{"n_layer": 18, "d_model": 320, "n_head": 5, "n_kv_head": 5, "head_dim": 64, "d_mlp": 1280, "vocab_size": 2048, "activation": "tanh_gelu", "norm": "layernorm", "norm_place": "pre", "norm_eps": 1e-06, "positions": "rope", "rope_base": 10000.0, "rope_fraction": 0.5, "qk_norm": false, "attn_scale": 0.125, "bias": "qkv", "tie_embeddings": false, "parallel_block": true, "init": "uniform", "init_std_qkv": 0.0238, "init_std_o": 0.0238, "init_std_up": 0.0238, "init_std_down": 0.0, "optimizer": "muon_variant", "lr": 0.016, "lr_mult_up": 0.74, "lr_mult_down": 2.0, "beta1": 0.95, "lr_head": 0.00513, "grad_clip": 0.5, "warmup_steps": 200, "schedule": "cos", "final_lr_fraction": 0.03, "batch_tokens": 65536, "seq_len": 1024, "doc_mask": false, "train_tokens": 487500000, "steps": 7439, "dataset": "wikipedia_en"}
MLP neurons of a small language model. Each row is named by its layer, matrix (up: input weights) and neuron, and shows model dimensions 208-303. Each number is 128 + 32 x the weight over its row's rms, rounded and kept within 0 to 255. Numbers have three digits each.
After each neuron's rows, "fires after" lists the tokens most often just before its 100 highest values on Wikipedia text that the model never trained on.

L4.up563:101131035048092086156107078126128161112157095163100097161133080159135169135123093044111127094127119175104124154160116114073143108110103126093080165166141070097161097147113137161153130142117144102182166089115133130109126123107141107132111202100117151138105101119112179142214169128125059128
fires after: " I", " K", " Ch", "ci", " D"

L6.up1260:166136153147105132091131094110116133154141140119046155131111079149131121117099203163177094143119142137094153120154127111171134134070107139136169150135112133061109134092074162173157168066132105098142143125139125143174127155146136120146129104117113128174149184133144094151153175133129124116
fires after: "s", "c", "ing", "ed", "l", " be"

L6.up28:104136151088186123074095115136087100170160180150140137160116135134174138132094076118084131134149164094152126120085140164135088122176121128102153133147085140081141100084130080125154160120125142116125134126177118198089101097133097125067160158179079094113125191132086122139089158181100155136
fires after: " S", " O", " G", "==", "ly", "i"

L4.up302:140068129121154194164137149101120091140156082074118131073145086177116132162128128132101129094106157105082114131104180071179146137096188058135131071115127125147145101131094120112119149136138038109173117107119111095167122148125112118145130093150143121174172139133114096125159082109159096130
fires after: ".", " $", "amp"

L4.up1165:203177186088100106163122121190129097137165127134137096137093162101180163134155082108078114147087115135180128164044128077106158138119084137135166115101116143114074118124160136198190127166108131167133117116135069105104134097106125149145182139120115197119199149174091078098107105148152141166
fires after: "f", " comp", " f", " g", " de", "om"

L4.up1199:159089141127097162100139067094179121121110139151130124137154101102172122115123140131143075166079129142134123168171132142139145135110069172047117095104096130140136075179115139158118119132152103101153152139112170125058168153081151121122196149110163168159126120157088108092158130151114110151
fires after: "k", "la", " K", "ur", " tr", "lect"

L4.up461:119093129124058081197095082131199131157132072099143089113099077122124155090144137156169177079163102112115080116116129115156077104112129116104109157153126156126134128166090148116194109068104112086085103139137139137115129115081151077229157160164123133075156088158161103165197085142146138050
fires after: "ri", " Pri", "g", "co", " p", "lo"

L4.up1099:137113109113231099126210114125115095126173103043147123137120081135134136112113101186168124116069054100126070159097121136158125159134145130156145168095127144127076145125130068103223069156062082078113124152131129124111164123091122155120136124138134067145088117132161103184096153182102103150
fires after: "G", " g", " G", " Je", " ca", " se"

L14.up22:161144092109115056121116126161147139181178104174119148161146130153153165135144106142097132150127104110166132093120143083142152150083126107147190143083150097134170110171178119115092185175088074112146096175189111130089141124109101109128102098100166091159085118148096088116105115138138116111
fires after: " ", "-", " b", "d", " f", " |"

L8.up895:022092062106126094120136115089135142110127085126161090084214113109115112079102147176170109154136139156173208140028098145167133155172108102125130133159128098160082131109182161129135147085163120106114179129127139133108144136135071111122114102140135091076103125099175200139136148104157106131
fires after: " de", " A", "le", " De", "chi"

L9.up623:139122000121087100145125145147130143141147186090080081170108110132201134124087127123192109144145152138167168179107138137141121120201185097116151144133076136150089145177087109050117180159143149133125145133093121108097166195143176144165076163107198172117168153128105135122132148069144152225
fires after: "f", "ad", "al", " Ab", "b", "v"

L4.up802:132081021073100133100111132106154102060140102106076129150114134158143083135126095100125067108151086118138163188159131124141124078159161093181106113143151121097166161179123133145128176174151131107194144063145111116102074124123153079167102145164138120093095099217153091139133181090149127110
fires after: " D", " c", " C", "D", "d", "c"

L9.up411:152172136140106105112215094114113168150159113128129044103089145133133097103156140137082149105115170088151115124163147102164083116185149138149113041139108096161162168129113101066132095147087103115063154077157096171177145118201155157114114126130137151163095133071089135115151118092080051118
fires after: "al", " In", "vi", "in", "n"

L6.up165:133112124178128123113165138161127076093168127124140100116093064128138110109074162090170099108172172135135087135132115132066120119113133083130089073179199153173111177151123081074128213092129097112114138110144138116082111124130116138095085106156159152173137155121122120131115146101083174138
fires after: " I", " N", " Mo", "il", "N"

L4.up617:119104162122132132148189164158077162047124109121079163110138108114143091060155182156120122114132097197119137156147147101135087145139093166103102134053157103170077161132128161091079141141148191157080129159155187100200184155167122154093159122147181061129114095091131148135085085081189066155
fires after: "f", " F", "le", "x", "il"

L4.up1091:079082131128179128112098115189038130110156148135164167150110159099151120122037152165140161132084111126122142116084109171128065108080118141130145150126080150132079140116098126103124148164069191111134114186156139095149133156159127160113192130104070162152148112127124123125141166139098094136
fires after: "s", "\n", "ba", " Lo", " lo", ")"

L9.up1178:103091106137071113160156119149076192071160137157116204117153132110134125078148080096120074104159148129141086163102156107142131166093162157129117040198076107088119081188114128107145137177166130140108110139127135117103105140122127098129116112108121104111131118223068116105108138182087147133
fires after: "s", " re", " Re", "t", " S", " per"

L4.up826:142099115136172097108109143115188114131122125129103091113121110217096192128091152076129105162158151184131105147065095134147149195109126160141088167150156143139109099055154086106162176086140136130124082151129097105159178116126083178089115060122161103133123118156156026144170117072099139140
fires after: "\n", "or", " On", " \"", "On"

L4.up888:113124157059154097101142124092093106083167131148099084148158140108090107105118112134113126129157135065192152125136119167145135134145119112193129116109106135109097122118133112136182121117093120069111129151121096138110087157130145117038127116130150111163104136135094096078120150148113149133
fires after: " U", " I", "x", " O", " G"

L4.up629:101128135120182191040084124117185116133169151158086164113176148131089106142132111078178146162146140143153083081117136126151165087119167190087087168183106110084116141105091064165123059175110198118133137193116179125123124141128068124087089142069119116119110139111126077102112127147100082117
fires after: " Ar", " I", " Har", " Al", " Lu", "har"

L4.up560:177108156148084078135107074110160090201102110142109093117081138165112123166104156110199146089064142151096178146124114123117148170151089177183184146155112147142155120191120147110123145160112110097119123129127102067117109141126150118121101161084194159129119165158162129126157143160162162119
fires after: " the", " The", "w", " Wal", "The"

L4.up413:147189130112143158127134169117131143125137175126097111164131138145144101120138033095147126083101182131155162184122174170108061138140083119150118111069091146131053133164133098176098107213119130151126168137107102130123145163090130123147124154107154155135134136125175139121072033093108179129
fires after: " F", "c", " f", "F", "f", "la"

L4.up1010:100083170094164102088126098108125080162114128123098105163163111120160098151112121096172130151158086092122152142128053168157188092080160166045133110124083079086134121182145131126161145177142161186171118207123114097101183117132132171123084119141150172123165147139102128154156142078103049088
fires after: " K", "k", "ar", "G", "B", "W"

L4.up1154:176144157128133112164123112097086111094118095111131203118160149119108187082125066109088095152132107140135098105156093091128109107127111163099184125073156129125166097117175158211120186137157123109147176098107159132176109120119147084120176148139072139183149108098117112130119153127168176141
fires after: " T", "t", " Mo", "T", "min"

L14.up620:175124033094151111131135112160079151139097169081151105121091104151130148143100129163132130168110130108154096145120155173111127136175142107123108126103172158122075138122170140136176092125135184110188145153123110127152104183097158126097108070114140164131170204102111060103130064146155101105
fires after: " ", " sp", "s", " as", " ex"

L6.up43:073149134189106093154153138146122098212124089095182094202159072146096085109113180142147138113174120131079174126141113146165084141110095156129128133068191152155183105126116159076144131068131181056148109130147176105135144142114117074140166183110091152119157091093143158100116128131130125146
fires after: " st", " the", "cent", "w", " The", "t"

L4.up566:104091145105185122093133107117167118192146113101108116137141105112108130167139168182167134111080138109170122140164130152120122121080172121089154123154142076132156103170141065170125100130107135113147121148116168136137122103107152156161155151163084147072147123192096082196144120164132081113
fires after: " p", " Ch", " P", "G", "op", " K"

L6.up1096:173107126142117132142161085158165104097120153189108143109148142107137084219162155087051098132098082077108073153118075102109070155125135180147133081125181133075156109128061159114118104088156129116133134148098154118142166166173173081094147111116137122192161165112110061177175064185139141116
fires after: "S", "pp", "ist", " United", "da", "g"

L6.up405:162109139143122132099156118152149102098232062118086129181131201121146088090165121174170112145159112084169157128128083131136121126084090106131096097122151149085143114145146085135081104132123157183163154081108154152110089134090107128127101157132088152061099102094173064153146134154113125143
fires after: "T", " co", " T", "C", " ", " Co"

L6.up780:170092117119119138084155170205109138135168162140076098076112204087128182123152183102106100140150106096155151125113154109134169109161120145183117140109150135175069125119076113102126152098122137147111128125083094109119093161135098122143145174133098091143163157178155107116123171133114125119
fires after: " with", "i", "ha", "f", "y", "in"

L4.up1030:174146148101154109130179092107188059120151068143163151077142132138143129155110158099110156172146128203104143154151081102141064152112137171160162093100104122162111107127109176150118125148127159086163112126119121066150099145188092151123183103149105098158119165155188114108155089089113159129
fires after: "al", " inter", "ill", "ter", "g", "if"

L4.up1261:170151149109138178083143156120168110098121068108117178147125187148071082101157222205078101117173099034119155129135132129151116134114147113104118110129124187162092080159061134158095101154122140103136098177165160123133151137126163107145138145101136162114163188117107155123121145136076126133
fires after: "s", "as", "li", "°"

L4.up478:150170157146104154116129087110102096092132112081075170071120158143101181147111171203112030133116103092125148128097100114143101097051144123073192125145109073158143081084124089048104127147180119147070119151173139146163118165151146121096160106132158177115154209158180152108137127138157165128
fires after: "c", "s", "li", "ed", "ce", "al"

L4.up133:164129070093137133094151067138145130163123147152116088178129191147129152049157117106155169132063109126082072182103097154106144100126159211141139180151114076175162072108155136152147136190159128153151070099150139143145124196156145120170122132120066145116074128121115068168098091153131151130
fires after: " F", " f", "f", "F", "i"

L4.up809:144129117103148091166151172083151068127041110173054130122143146109158190081171114111141164165104082112099115141119122168138080193113120175155151082128122158165140157110181102163122137159171172095115083124103094119120135101067089131155104106169140097089158119083112116136111099199115157078
fires after: " \"", "vi", "\n", " G", "g", "mb"

L4.up600:113132111103145133150114152079089144156112129109082160103145167066119104100129064064155053076113150125119187194162187094099122084172112110086147120115081150195086151166142094124091187121149080134150170102205128104117123097128059090140078099134073149104113138187131111172164111164217145078
fires after: " c", "T", " D", " T", " C", "C"

L4.up942:168119092188122104102195100161137149133117105110151117078197139136141170083137139127128122113118136138119115150230117087157095136143206183140133108122134141095074113099114102095157079154167120092111076185176138156174098120185136180101124093137081151193128137119071101178179085145137179134
fires after: " U", "S", "'", " United", "it", "th"

L4.up726:157100199111161184110105115064117043169140088149103127137116117121189137194119127131101115107094141108115183086094141117112129114142095141116057141177150097110149161138151079104140146139121183174116134140149071071133186145190166118207160113173129128181126153170146135175081167153122083130
fires after: " G", "ir", "G", "g"

L9.up1014:194089120112182171095147073104062103137132169095131116102146118162170089099091046133151116130189120066117123092123175145159111128124126105112074128178063167157154146168060090110100021132086133110114078111128116092140128099115119164114141135087131182116126126156129126150159120168116131153
fires after: " Ar", "ar", " G", " dis", " Per"

L4.up244:135129101158136131067196136133086114125129100160074165130166169182156110098164109135140091161141157093145089097175154088126094146115101145104170114089154150156118087182095109167121153065104058144037176150133171106183177119065129103098071151054140153111100108146170117125125090078108171105
fires after: " Ma", " re", " M", "li", "re", "il"

L6.up1089:155114129080107113102124111072140179174137149149110123115130102130143117144064125148107157113114139170083093148159150098173121146176161119113091135152091101134147134123089081112133089152109131129086110093123133181148148136087113081119122077172150152142117130106112109150141077227102080186
fires after: "ur", " g", "ar", "al", "en"

L6.up53:135166119130176099162109129096152063132136085136082167105127110138106106061163157131133164130103125123120129080112192194074121151080125109038147117126119151163134043153086156102115119114135168168137119153043140129106066110180146161072204150186156190143126111082144117158143102120183109137
fires after: "s", " For", "es", "for", " Ch"

L4.up1051:162171149161137101148170112124069094144119053141116143086165144177144103175108117157107118149142122085134160163085092083047102079108120149064120163200118113147136172095103052164117156075076072078128070125127152141127146092101105089123156112112117153151162126168145161154127135161115092130
fires after: "c", "ed", "lo", "k", "b", " Pa"

L4.up481:178082166107074134092170178062103075147188161109061164157163121138157144134112093139173140107138050123148181134131117162094164154156060104132114124077132143125136096108120098133074165156098148107141111100126143127064158148113067113118169087126137045184022125106135100084121116089154075087
fires after: "li", "ci", "l", "z"

L4.up364:133151096152087153076129231113155128149156099076210119136152124136174149101121116106105180118130090113132094178098111141151196069074151091147170120160161094156128152163137138093066110148132147175054123110050117121153170081163132104083137156118115170117131138187187101163158138076151079133
fires after: "ch", "pp", " Cha", "om", "F", " ch"

L8.up1196:146115136155102118091100192134119103098122093168184138172125167151109124078143143157127129142114155120088133142158127160137151096142094105125159142103101133194195126115106149067138123095138137114139138112121160096159128125155142160107125113144178157097073241165121141132152083138125072109
fires after: "s", " In", " Man", " La", "an", " Wal"

L8.up572:210125110145142085154131180174046196075154147134115171103108107151178109151128155120108140126092133100167124114044108114160082112125168099084125140123112111094109086136126138129122184115190120094112115139057121127083139151127132105103194114122143093121161198138132131141092158181124162116
fires after: "s", " to", " near", "th", "t"

L4.up258:145156162168172135123120122144138095166145151103120134105121113145108155128195159191129152108167143213128101074194132103128160181130108136133104054116124144193162123091163151110127175087136118050122102101127102116097145156114096143110099135110125121154131124143183119119079132086111101164
fires after: "il", "i", "mo", " so", " Mo", "qua"

L4.up1203:141085089144155134099113091101047135114175163116097150108177116150090144114120119089169075105140098179107115129130079096144118154180167162104149147125146116097092179135088119136148132187102091145140169149146159111109105103136085146121097146164177075156172140089121100122126071128233132102
fires after: "al", "ter", " Har", "la", " Bar", "har"

L9.up425:140133068094112093176124087122166104163172099160138115165112149108124130117149179186151168127138128165137093141069128081117115129071092056184148131132147095158113127140122083170135080195137062104164108166160107153086061148121124174115111158127161111097148061221163110128182159157125102151
fires after: "d", "-", "D", "id", " D"

L4.up559:155163088083095130148080171092140136099163142149071106139161105167164126117187104085157177130115171139162115104155089076104139116153136113087080088140108148091117175103072150156132077165085132132163072111184181066112117112154150107177157203131156157102061095101161126155133117152147092077
fires after: "g", "G", "ec", "c", "em", "fa"

L14.up880:148130168101099117129132146095108111070142109155136130102067128069112142137209102105070073125174097092070111151202213111155105167143153126156127140127080178119152112077181130205151135125150104083195144079114101139050081066220124137215146161134175091153097137122038114160169146154134102120
fires after: " the", " re", ":", " At", " ", " at"

L9.up443:123060117129094157089174085125173153090088131136170148100128142093164109116082138116057141158173114166110132123137105156178199118126156124112166094151094131155174218137100158111079119090122141126117106161149047109167073130140122102147057122114111083099143173092167121090113169107124102154
fires after: " O", "ar", " take", "il", "T"

L4.up599:152101101106095111080152125132136104106159110153116136137131141095152097069102103168082150119105132153083088125134154161125163139138119168100098063154123083194138145115147081093101188138178134151142124078159088095121128177119132119130176151109163142136165085156091075115114123167114132148
fires after: " f", "f", "par", "ad", "em", "ten"

L12.up453:103152123129133176198171079145094104074089094109152165133130139123202121089174141103191121149145147087130145129100139108097104133074170103104128107098076164137149142160137155015159142138160095218115092194108128160159102109122111164144126105159117130119144115087079170135113152091173092090
fires after: "s", " $", " 1", " S", " over", "es"

L4.up275:148127166128084172082145096106067130057153159122086170133200223137114087082072104091112099146158108121168186178126086116139066074136149119110126152129191179116097144144159110119140174136131213123113120080113145117095157157147123117138107126079105160159074098189069109120155099147154091142
fires after: "T", " C", "ac", "pp", "est", "C"

L6.up243:063101140117133131104106080193210096172118173151178123103148113148148067117091093171179135108100121099139092110144105147109131165127104097147154144166173100128147116122157130140135194130139095114169156124097144101088139157081147146164075105086165194072117152180078092088150128159130173138
fires after: "\n", ".", "==", "==="

L9.up615:140111086125189083100059153108160105193110129082173106133089082189142056111121149171177153133154114136111139114136021102112162158136129114140161091127178113088150148090186150122125136156132133117147131093113120116100090169078070137115121141122137179164088116094132178154145180098103122118
fires after: "i", "u", "-", "is", " (", "on"

L6.up1221:128116119141094162104098115177105180175157093159103166200147152113183087111109121122157168103121193126164087108189112133113119087090106136116145131139147117071157108097118111069139127101128129161107115128128100103137096131134102152135106065133190178131115139140178143112133131170083110131
fires after: "il", "hi", "row", "th", "w", "ang"

L6.up614:163142087159158128099161143103163137114109120147158041033101127071063113100184142122147127109134142132125171132176152094174116118176136124117163089134072120146135135105105124063128108120120108099170117115113114142189126127070140160138077164088105032089092135136129127098109086097125162124
fires after: "ar", "ur", "ir", "vi", "or", "il"

L12.up448:088140104131133146178129115138117163154140170136126107140069108133188107129149129148130116107133143154144083107089098156135146076158097136140151091131111066176097084126074140168151143144118104123129164163139138133159147151098152117076076124086156103168165078129120114134173185116175181095
fires after: " ", " V", "ro", " the"

L4.up349:167105218098106102195120054124155132162134161195124098083110127135186154186111175099159135066159141131109135116124116147148174088177105147146127135120120174138134150122153118141161142166145132109165100126111140159142107145154117116161127060174125108197145107157159121172122116156093137083
fires after: "S", " G", "G", "g", " g", "co"

L14.up750:101067124108134169119128106105118166122126134141104165132136156139129134091123121164110102132162130148093073187149105162133131126123104147156141142156095095174094114143195137093185086082135000155090110150134167175150091131131155098136121062170123155103082144179143145098131155144161147113
fires after: " ", " a", "ed", "s"

L6.up822:137109136144166116102150155170088128096106113151118181095156144125117146097117118079168108136152063139135133154117155119175125184115171105103139076133062112159068159116120117123110127116160141102115144166104079096164130143159145090065125090193112159138106125125135132119040142128101128136
fires after: "s", "t", " Con", " se", " Be"

L4.up874:186155164113101105057194174139125110116120099173137119093138089121153096092133128121133150152142152156138130137142152169207121150130133155075165116099134126124075103121072176100154163151099144152090105111130155067138118112148150195121130130134184152089108115136144148106112138136144089094
fires after: " In", "x", "le", " W", "ne"

L4.up198:145110112123076104117097055083141145167136118194103116160111108199116147073146137158174117115145127212125082126129099137100081123065124124074108148108172172078099117137137080152169207139161144092079157114120115115095126109115075170146111124153142154175072142144178168085150085136142131099
fires after: "j", "w", "th", "cc", " Qu", "com"

L4.up95:109116132120163143093080191116144122153156053155165105149114114090168153102153130112148078090111088130116090103108133102148189100087147061157150100136172119095159102083175117136120108134123109123150137182126111103154121147100167128123143076119158174129119130129108137157141042137139083143
fires after: " ch", " War", "man", "ch", "ver", " de"

L4.up1054:137057122174150156118163069067157127104130103077133135082135125126139117159139109089099136136130126118139078150157046103097133100140198098033130170092109112173182129182105145104046149151123089099121161105118127123138147136113127160121179129126122119124160131133073085150112159158112103110
fires after: "\n", " K", "k", " c", " b", " h"

L9.up751:153175096092140062088098096073094202101140167126130111050128140156078092142174095156114191174099199062152178120146121087156133149186193121113098091163131098085107132090110072137140142130126144123075144117120174121142107165130084091138089223102138143071128113144148047103152170120147134084
fires after: "lan", "k", "al", "n", "es", "ar"

L8.up637:098169109158136095137144081107098110113201097124168161092101128144148122089092078107183120157170107142128151101154149126096132143072215099110136086116096080156129137157067127061181094091132118171134199156137121192104088113169125117098141101116125106141150134150133124091138101147190139114
fires after: "s", " S", "n", " years", " As"

L4.up107:133118179115125121106105098114139119254105058116172142147135078138128138140197127154155101093133099155157106116114173195133099143169138123094102118150107154138102104158159185101114107072125116097106129167119074182198130131103151125128145120124184158186071103107147118127182106118206144085
fires after: "p", "ri", "co", "ve", " pa"

L4.up359:098132113101091123122140126138110100080167125085128089092116115106200083121133062120132105166166138123159182181151107121106119059123136169086101149115157121105122101101124083123086158130184102203096105094090077112171101124155192136142115134159183155121142186150112146092182105130121067089
fires after: " Ch", " C", " F", "ch", "Ch", " Gu"

L14.up722:186191129184120140232114073151135180077130112160069155100124077099119134125168082125150116131175121171131133148161161121138131199171121065155151106107076162113120214050113112121128121101121130123163120070182114124132074180156148095154127157153117123142083088100082126111160075132173150138
fires after: " ", " the", " and", ",", " south"

L4.up511:149152088151120085110174107150130127192163174116086118128149187136152110127216097161116101182147133113163119059145195112163158071147086137154110076146063088163087130158160147158088122121119116166130163084071084134132130152122122147132131121159160135099143167109143109087129104116109090102
fires after: "g", " f", "co", " b", "t", "f"

L4.up586:150099143160151122143112085180097059109151136113166178067100103220093150113144152095154136122133154149127188123106168135101107125096154146104177118121097119170049145176098193139125163133096159128155151159049170105181096126195143135091161125121142175101168149134072093156096116124069209115
fires after: "s", ".", "ot", ","

L6.up923:091174121128123080045147162124108119203105095120130063089134094111130111173125065127182087100117115129090120162167155124145103138128140195125115102105154133107137154096084126100140105136094197139114124151127115123163133094105154100161107119135154206080131150189125114145139135127075153203
fires after: "er", "al", "a", "ley", "il"

L4.up274:160135125111189101142119176116137064105123154141129086129152140127136115100137139129138054099123111141119114121130158138118165122144210120159145126037083141127074177085144139160149102130185091153152105064102114081096181123090134117150180195108101142130127159098110091100082078097160079131
fires after: " f", " comp", "lo", "f", "fa"

L12.up285:056154098132128130150156143113090078131097099087126149104104156160095091142112141149216148164095179097122111151172105117126132151116120068098093126110192150080069139147159169074138138114103133132145096148109135145174109070143090139160142101144119170084140104139151140167120169102095140117
fires after: " a", " A", " h", "s", "l", " de"

L4.up112:130115159145145158118107122102149098068115133112135166131137130190090190112102082099146188183095140117102080144070140219121173140124149121138082138142110143123084116122154152117115108094213140138151106193109142117147130089122092114175113129123147150117167163082126113080109063094140180081
fires after: "\n", " \""

L4.up492:129157151166186173153113089106137091162143108103171118081147124202098097153139151099122159093147108155182130129124111090129124089112147113113094151138116105170094146085122086113136149124115104148093087142156093078162126143223113102119165094136099127193169107047163118117139119141164078143
fires after: " be", " Be", "ver", "for", " trans", "gu"

L4.up1150:141149149141100132079091117101140112117091200122135138156101145225117127115101125134110195130170118161131134136096113134122112175099162154105132155134144147154112057091148141135079141122103162105145129075146092185086159138133094089116146157212101087106085115083150104083110111166162099136
fires after: "r", "li", "S", "'", "l", " J"

L9.up288:133074137148111155113070065106135107128138113116162178116112132107123056156141075069133134102137105150077138147133149135128091116138122068095103080088050126142108162193138141133128106118143155102158084097076121149183051159151157151202136121095123132138068161147145094161129169131116170120
fires after: ".", ",", " ", "^{", ")"

L9.up407:121108129112174113154143135101100155197123132150141087108148116150106097110137135165118128098145082112100081050147149126147167192089125114095131163097077139173131127159139087149104146163135158116130115134158123119129185116098121096118137153133105177125173103027132085123141130163133132173
fires after: " ", " g", "ur", " gr"

L4.up1212:145084074081193172147138137095123152168161112160151150105166146132104125094129168069231127150127109133105069125114137069116140102106191056137085074093116195152125118163118157124136154144140095142122162139157086087110163109136071100100144178094040119113129082119121105114111116123117154111
fires after: "mb", "equ", "ib", "ab", "i", "va"

L8.up1268:172096141156140133123119166108110109113157112035097138137109159116100134156121113132137100190071126142186174112102161129110155172153133080098078160142153126096104143157088137142163152132136093147191089162114158174104087127164089143165161156137200178113104131142113160176140112111182163140
fires after: " La", "cu", " a", "la", " A", " Ra"

L4.up422:156144174111109155117071170106109140108139069206116096162139095103072158112205114146096138126116157129136167113150145150142113105108113146129071121125141133093135143091107153128055171090122133067063130113195090162108092165133152153095125115163110095183141130129101116108182059064122074093
fires after: "vi", "ri", "r", "ar", "gu", "ga"

L4.up284:136138115094108170139181042135110161102127156112112201038185188156135132075075102150118103167141087084157094109143149103084131090163162144114121116100156127082150147186129139097142083162115076145146150118113131167149148105124146067142165127121056128126114164195115157131128132167177175148
fires after: "T", " S", " Z", " Ma", "D", " T"

L4.up1112:155104138092107103068186079137102093122181140128104106092110158083128106119134114101128138166165110096154203119173146123137141093031146078139096123081173158141056114120094112132098095131190088099194141081123184068141136095142125067133151150219117080120123123136117139112097125111169117133
fires after: " C", " c", "L", " North", " Ch", " L"

L6.up39:118158075107124128116152112112110130153134127126152081156126132141144113151137096158086066140138108114115096113166122139084215176121100135110071099180099065140080126134107163102084146144158159163089170141124132132144137194142103141149115148139186135145110076161126109090158113102127067120
fires after: "f", " f", " fa", "di", "ri"

L4.up546:123176113134093151137136058107080139157150126106138143138143157140115113109107126141138142122131172085137124108133135110137084097141150097115200121181109074135146090126136058152156121113111122148120147185107134149110127117122120121112127163098122152098052171157134089147149139112121094094
fires after: " Ma", " Ra", " re", "M", " ca", " Ba"

L4.up1070:173166119106143133121149146109107159116129076141141132059128126178115142148094115143171167087139161092065120123122208116132131224150163132156082121137161133159139118108149099121140166098099085112169080143140130127140113093128103113140145116098155122127196174091100116189106134131141107163
fires after: " (", " $", " "

L6.up985:127132181105133058037093108121103122127178158189107104099141145129105106167115106065092116112135126116118166126121172117141116100201131187137088138117127134075183137138135160106110116161174185108199072123143136133101137133155139123161126061102134164147135160142120132136144122123183126117
fires after: "ine", "al", " Russia", " Australia", "ult", "ley"

L4.up822:082107121050090087123117113133156067140139142132146073142120190119113169123086080087158145147072111121084096147120128137103093134107112179132068156132159112133123127138132159151150148147159137125098097101152081085111141063168115038129073168172183091124100156142100164128142092130095118095
fires after: " Ch", " I", " Du", " Gu", "Ch"

L4.up851:101114159123166132148160163103153043203156082149116160071161142161093134159107157107125146098117137060118089109141068125123100065142128141100077137091112104176161159128064075112236112139122127134136108117127106099171121089189142132083138083160146045152126145136159112172119147138121123117
fires after: " G", "op", " B", "G", " Go", " Pa"

L6.up516:148116123174104201154134183116158119094079144120117091119151163095133142175167112115155198152143067117107163137182159172154090155137126127128174067119146154129136102167136104150109058084159153089136098097197112120178111143138154129103093198135134145161092134167189130126167148128100114173
fires after: "il", "ol", "man", "le", "qua"

L8.up886:112151112101157141108152156107143171106127159122127083062122107109067088103102092098176160157094124124110128119200115145136098121147150088120166159165131105119080118113131124058077144088150125181084159151029132120110048139104102083159095171080088093132139142112131118110187124026166162191
fires after: " Al", " U", "al", "ol", " Ab", " No"

L14.up561:115107162135129183060141149130076116117178141112201116141105163154169123144180094109209108066106089155098131159146143163113154114131127101107144139093121129182021126091122171121086140114116082143160161070093102131109166130138142112087097132120099091124206141137096112106120102132123118077
fires after: "s", ".", " f", "min", "ff", " in"